config.toml
n_layer = 9
d_model = 224
n_head = 4
n_kv_head = 4
head_dim = 64
d_mlp = 448
vocab_size = 1024
activation = "geglu"
norm = "rmsnorm"
norm_place = "pre"
norm_eps = 1e-06
positions = "rope"
rope_base = 10000.0
rope_fraction = 1.0
qk_norm = false
attn_scale = 0.125
bias = "none"
tie_embeddings = true
parallel_block = false
extras = ["capped logits"]
init = "uniform"
init_std_qkv = 0.0378
init_std_o = 0.0
init_std_up = 0.0378
init_std_down = 0.0
optimizer = "muon_variant"
lr = 0.00987
lr_mult_qkv = 0.5
lr_mult_down = 1.5
beta1 = 0.9
lr_head = 0.00751
grad_clip = 1.0
warmup_steps = 200
schedule = "wsd"
decay_fraction = 0.618
decay_shape = "linear"
final_lr_fraction = 0.05
batch_tokens = 16384
seq_len = 1024
doc_mask = false
train_tokens = 130900000
steps = 7990
dataset = "wikipedia_en"
MLP neurons of a small language model. Each row is named by its layer, matrix (gate and up: input weights; down: output weights) and neuron, and shows model dimensions 48-175. Each number is 50 + 10 x the weight over its row's rms, rounded and kept within 0 to 99. A neuron's up and down rows have the sign that makes its largest values positive.
After each neuron's rows, "fires before" lists the tokens most often just after its 100 highest values on Wikipedia text that the model never trained on. A number after a token or word is its count.

L3.gate219:60 44 54 49 37 42 41 75 51 57 29 45 53 52 46 44 40 72 45 50 57 55 59 29 68 44 46 56 61 51 71 40 52 40 52 66 56 34 43 48 42 52 43 47 44 39 30 39 44 54 37 52 63 53 53 44 41 36 52 58 46 39 51 47 33 34 44 42 57 62 52 45 68 52 51 54 47 47 44 48 54 43 41 47 29 58 71 34 33 49 43 57 34 44 50 35 47 57 31 42 47 55 52 48 50 45 45 44 59 45 51 40 59 55 37 58 65 40 60 55 55 45 48 61 50 47 46 40
L3.up219:48 60 34 64 57 39 53 55 41 48 37 42 49 56 55 45 52 53 53 48 73 58 44 48 76 44 40 35 45 56 53 56 46 55 65 66 60 40 59 35 60 42 39 56 54 55 37 46 54 51 58 63 67 36 35 58 51 61 39 60 44 36 44 50 35 33 60 46 37 46 60 46 57 64 42 50 56 35 68 48 43 58 53 58 40 57 73 39 40 59 48 64 26 57 77 57 71 42 44 51 34 56 66 34 56 48 48 49 59 49 50 31 40 48 56 38 39 37 54 64 52 50 46 61 57 55 31 59
L3.down219:46 46 69 46 57 59 38 46 53 50 44 51 55 53 50 51 41 41 54 43 49 49 26 35 51 50 56 45 61 60 45 27 64 62 40 23 51 33 42 61 36 30 56 41 69 49 55 57 43 80 51 43 59 48 57 59 53 49 43 51 58 47 46 43 42 54 32 49 73 59 32 60 69 60 49 54 50 36 40 45 59 40 49 62 69 44 23 41 69 49 51 40 43 51 34 55 39 63 45 50 36 57 40 47 54 43 71 61 49 47 60 37 53 61 41 57 45 70 53 53 57 56 62 62 52 51 45 45
fires before: " " 63, " a" 4, " C" 4

L3.gate389:30 51 48 49 55 53 58 62 75 48 30 68 55 58 45 54 56 49 64 62 45 34 54 48 45 50 40 68 51 51 46 38 44 53 58 44 56 54 55 69 38 35 49 59 73 43 53 67 36 51 54 49 39 48 36 47 59 57 52 40 48 29 51 53 47 26 46 46 58 50 45 45 45 49 51 48 51 56 56 42 39 40 60 54 58 53 35 38 47 46 47 45 38 49 66 41 51 65 61 49 56 61 62 41 59 48 47 45 65 58 69 46 61 54 58 52 54 43 50 35 67 51 37 50 50 53 66 76
L3.up389:34 53 50 64 35 63 46 33 46 48 53 49 58 47 45 74 48 42 52 52 44 30 60 56 50 56 48 57 33 54 62 36 53 54 61 53 54 49 33 54 48 40 53 39 60 38 51 55 43 35 40 49 57 72 29 49 62 49 50 59 38 67 53 55 45 44 52 53 52 58 58 42 43 34 48 52 41 60 48 57 54 49 54 42 46 49 44 32 42 56 45 41 48 65 64 62 41 62 43 71 39 57 53 54 43 41 52 52 56 54 54 38 26 45 38 47 51 36 35 38 57 57 71 49 57 32 46 46
L3.down389:60 41 65 61 43 29 52 53 41 54 55 52 53 56 52 48 47 51 48 49 47 53 44 51 39 34 46 67 38 57 45 50 48 47 84 57 55 56 48 68 37 37 60 46 54 45 56 39 72 39 46 41 48 67 65 31 49 25 58 56 57 51 42 20 50 47 41 35 46 51 60 54 64 61 37 45 20 33 47 54 49 61 61 49 62 44 21 65 49 49 45 59 58 48 52 50 49 55 33 55 51 38 47 39 57 39 64 59 63 44 64 50 46 41 52 78 59 45 41 61 63 38 34 37 53 55 58 46
fires before: "y" 29, "ing" 13, "ial" 8, "es" 7, "al" 5

L2.gate79:61 63 39 61 32 55 42 63 47 52 54 57 59 43 34 61 43 59 55 51 42 63 53 37 44 52 52 43 42 58 55 47 59 69 57 67 67 67 54 63 52 52 48 52 59 61 49 45 33 62 46 59 40 40 56 55 45 40 54 60 56 59 65 54 66 41 46 37 46 55 55 42 55 62 56 64 56 49 55 51 66 49 54 47 40 57 47 75 43 53 51 57 46 51 57 50 35 39 49 30 40 59 52 48 58 50 48 62 22 49 65 46 40 43 55 53 61 72 48 48 46 45 35 71 33 54 55 59
L2.up79:51 58 39 68 28 56 40 40 45 54 68 60 58 47 43 54 56 54 55 65 48 53 47 42 59 42 64 54 44 48 56 53 66 52 39 64 64 37 36 47 51 63 41 51 38 55 65 50 44 46 55 66 10 46 42 61 65 58 57 77 43 35 52 69 43 45 38 49 47 63 41 57 52 60 50 41 59 66 55 66 53 43 49 45 51 40 41 63 46 57 43 55 43 60 41 61 47 58 56 36 40 53 36 37 47 45 51 53 33 46 52 60 50 46 49 51 50 55 65 51 56 50 38 69 25 59 48 49
L2.down79:60 54 60 60 62 32 49 63 47 50 63 53 44 50 39 48 56 48 49 60 53 42 31 46 65 59 63 65 63 44 44 45 48 34 43 55 62 32 58 52 39 56 62 52 43 36 43 50 44 53 48 59 36 45 51 42 50 53 58 47 45 55 54 57 36 43 42 43 52 73 46 67 43 67 48 65 65 53 49 68 53 39 48 60 48 58 43 39 43 68 59 51 38 43 42 65 37 58 48 44 46 51 44 30 39 55 33 59 54 50 44 52 56 58 35 57 49 56 52 55 52 63 57 54 50 55 36 56
fires before: "-" 47, " " 22, " D" 4

L2.gate429:45 58 42 61 55 55 45 47 51 40 58 42 33 68 58 45 54 47 64 46 52 47 52 64 42 57 34 43 41 44 44 42 48 47 58 56 52 55 31 64 58 40 58 47 59 46 48 32 55 62 67 65 54 49 54 63 37 52 59 44 62 61 34 50 36 43 62 49 35 56 43 41 31 50 53 40 65 52 63 55 54 58 59 55 58 80 58 44 54 58 31 69 30 46 60 48 53 60 47 60 44 53 46 44 62 49 40 33 64 51 63 65 64 70 50 33 47 58 42 34 48 47 32 44 52 50 32 50
L2.up429:53 59 50 76 48 49 52 46 49 27 55 47 35 49 41 63 56 54 51 44 49 44 58 46 57 54 41 33 45 60 49 42 50 59 51 45 65 72 36 62 61 45 46 49 71 58 37 40 33 58 55 46 66 44 51 53 53 51 58 55 47 64 44 46 38 40 40 49 32 36 35 43 40 61 53 75 39 50 69 63 53 49 58 65 43 45 37 57 50 52 51 64 51 58 56 43 58 65 58 43 51 57 50 36 48 48 39 36 49 49 49 53 63 53 61 53 65 62 46 47 43 55 51 52 41 57 35 60
L2.down429:43 50 64 47 52 61 65 62 59 32 50 55 61 44 47 41 52 49 46 37 52 47 44 45 66 35 35 49 56 48 49 48 48 53 51 55 60 43 70 33 58 57 46 51 54 50 52 60 37 36 45 42 39 50 40 40 61 42 52 63 61 39 40 27 51 36 53 61 60 55 60 49 41 57 61 40 43 50 40 51 58 39 37 38 37 28 31 45 55 43 55 43 55 74 51 57 41 69 44 29 70 62 52 42 66 56 62 64 37 51 41 48 40 33 60 65 56 35 43 71 62 48 36 50 53 40 53 37
fires before: "al" 15, "ing" 10, "en" 9, "y" 7, "i" 7, "ed" 7

L2.gate351:60 74 55 41 66 42 60 51 29 62 66 67 70 46 57 47 68 50 57 54 35 29 60 40 52 56 56 43 52 47 46 49 66 51 48 38 41 37 51 47 64 55 41 30 64 66 31 31 57 52 51 40 39 44 39 52 51 40 64 57 38 45 60 60 46 47 56 69 50 47 55 53 45 61 38 48 50 50 31 46 53 78 52 52 51 77 60 49 63 57 57 47 62 55 48 46 43 42 39 47 45 52 47 69 41 48 62 50 26 46 52 54 71 41 57 41 58 52 58 54 34 51 42 64 39 59 38 53
L2.up351:33 57 50 48 65 50 67 65 42 56 45 54 39 61 47 36 67 61 54 56 36 35 51 33 61 54 57 38 44 60 55 47 30 39 36 31 70 48 44 29 70 68 42 29 63 47 55 30 41 67 54 45 45 53 36 42 59 43 49 51 37 62 55 56 38 51 52 63 61 64 32 41 48 66 57 43 57 54 50 54 43 58 39 47 36 74 42 57 37 43 51 39 60 54 56 46 46 37 49 57 43 48 46 52 39 60 56 42 40 49 40 68 64 35 48 50 61 47 55 52 50 38 56 70 53 50 44 53
L2.down351:59 31 44 42 46 58 42 51 46 52 51 38 40 58 44 34 59 54 48 54 43 33 48 46 53 52 35 38 52 51 37 42 35 53 24 50 62 43 47 50 54 53 49 68 53 48 51 43 44 58 38 54 53 49 51 69 46 41 60 64 34 66 42 48 35 44 56 68 55 46 56 47 49 58 47 51 51 35 52 65 40 51 39 60 50 62 31 49 42 49 49 40 62 55 43 35 49 39 51 47 48 51 43 48 57 66 34 54 54 47 59 60 56 43 40 58 48 41 61 36 52 33 44 65 54 42 56 61
fires before: "d" 33, "v" 15, "ject" 9, "m" 7, "se" 6, "." 4

L3.gate206:50 47 52 60 57 48 20 46 44 47 44 66 65 52 51 58 53 47 53 48 46 54 50 38 45 37 44 60 49 56 33 40 62 56 43 41 46 43 39 67 52 49 49 48 39 39 61 50 49 51 57 66 50 48 47 56 47 52 43 44 69 62 65 41 47 48 75 62 30 66 37 55 65 33 58 39 50 43 42 56 54 52 35 48 44 42 70 57 55 54 58 49 52 60 59 65 51 44 49 47 39 57 41 44 47 49 51 67 36 67 42 75 41 59 57 21 52 47 56 66 52 52 53 65 62 67 59 66
L3.up206:35 66 35 52 38 52 44 35 46 44 53 52 54 45 55 54 30 65 34 44 63 46 53 46 34 47 46 53 38 47 50 41 62 32 45 40 53 59 53 59 59 32 54 62 58 46 28 55 39 59 58 67 47 57 60 62 63 41 51 65 49 49 57 62 51 62 51 46 50 53 42 39 43 52 57 35 59 58 50 52 46 48 54 35 44 50 60 53 43 51 55 62 54 44 63 52 55 57 40 67 33 55 42 45 49 38 74 44 64 61 60 54 42 52 71 46 42 54 50 36 55 38 45 52 58 62 58 55
L3.down206:62 26 58 39 46 52 35 58 46 54 67 59 77 52 67 60 51 46 40 51 42 53 35 46 45 52 49 78 58 56 45 48 46 44 58 03 33 63 56 38 32 49 30 49 51 37 35 45 60 57 36 67 58 33 50 39 41 49 48 34 46 62 55 55 28 36 36 50 68 56 47 35 65 52 61 50 52 59 34 61 49 54 56 44 52 52 46 43 50 46 56 52 68 52 44 55 53 70 67 43 43 49 39 47 52 70 46 32 36 40 52 55 46 48 46 47 47 53 45 60 49 49 48 64 42 44 51 50
fires before: " " 29, " R" 13, " D" 6, " G" 5, " \"" 4

L3.gate134:58 44 43 44 62 50 39 49 59 54 33 53 58 38 47 66 40 38 48 50 54 63 59 48 67 45 62 35 39 30 35 57 48 70 52 60 60 52 71 57 50 57 51 32 46 79 56 66 46 29 36 42 45 33 56 42 55 48 47 45 51 50 36 50 62 51 46 42 50 41 66 35 33 48 56 39 65 48 54 53 41 51 52 51 37 64 38 41 44 67 51 70 49 58 58 46 42 54 31 40 46 32 51 50 46 64 40 50 55 42 60 45 41 63 40 51 59 48 53 53 51 41 59 48 46 51 65 42
L3.up134:62 53 58 40 54 54 52 50 61 29 30 32 47 56 48 63 43 56 52 45 51 46 68 54 42 44 45 52 66 57 31 47 34 52 70 54 35 52 43 52 58 40 54 48 45 64 24 43 53 32 57 53 50 36 70 58 47 35 38 52 45 55 37 64 45 64 36 49 43 52 46 36 57 46 62 43 59 57 65 41 42 51 58 58 46 46 33 54 28 47 52 41 50 55 67 61 68 49 47 41 45 45 49 42 25 68 50 44 60 54 56 52 37 50 47 60 57 58 43 55 31 63 48 49 72 51 52 60
L3.down134:53 55 76 48 51 39 46 47 39 54 46 60 50 61 47 44 43 60 52 42 47 25 45 58 55 37 66 57 63 37 52 40 49 40 47 45 52 40 58 50 42 50 47 61 51 44 52 42 41 31 55 49 41 38 37 45 61 64 53 49 47 79 61 43 46 52 52 61 51 63 62 29 54 42 47 43 58 60 69 52 53 53 69 35 65 29 42 42 60 45 65 47 43 49 47 54 66 42 59 59 52 59 34 45 63 56 46 38 52 47 58 44 46 59 62 64 59 37 57 50 53 61 52 49 38 53 36 41
fires before: "hip" 20, "ed" 13, "s" 10, "ing" 6, "it" 4, " of" 4

L3.gate417:53 61 46 52 58 48 54 48 57 45 33 66 53 60 42 35 48 63 44 44 67 54 68 37 62 70 58 36 44 38 57 49 39 42 39 60 42 24 49 61 44 32 54 60 54 48 49 42 59 45 45 56 46 57 43 41 66 44 30 53 58 46 48 48 51 52 54 44 53 51 64 42 53 41 61 45 47 54 52 71 57 57 47 63 51 50 64 44 52 57 56 47 53 42 75 56 62 57 69 65 57 58 37 47 30 33 41 53 58 43 55 37 37 51 42 58 37 79 34 57 54 57 40 25 50 55 45 47
L3.up417:56 48 32 43 42 48 32 52 47 69 53 40 63 65 47 42 51 63 59 41 77 42 50 32 60 53 62 52 45 40 42 52 52 48 50 51 55 58 25 55 51 31 47 49 40 37 45 47 40 38 36 38 62 63 39 50 54 49 46 36 54 47 39 42 56 31 43 60 43 54 50 60 48 54 47 49 55 49 60 54 49 55 40 53 51 68 54 40 33 57 61 51 48 53 51 37 61 65 65 69 77 56 51 48 38 41 59 45 53 45 59 42 54 47 45 63 53 58 53 59 69 54 48 62 38 55 52 48
L3.down417:43 70 78 59 43 44 58 63 50 54 47 58 57 52 48 38 65 53 44 56 56 37 45 48 47 47 52 36 43 34 43 57 55 49 57 74 61 31 39 52 50 60 21 36 59 37 44 54 53 54 39 40 69 74 39 42 46 45 58 47 51 48 48 38 71 53 48 29 40 59 44 51 45 67 52 45 53 63 62 43 30 34 58 55 61 60 49 43 60 41 56 49 49 51 35 51 46 50 53 55 49 42 42 49 76 45 37 44 52 55 73 65 53 33 43 54 58 24 57 58 46 33 55 53 40 49 60 48
fires before: " " 75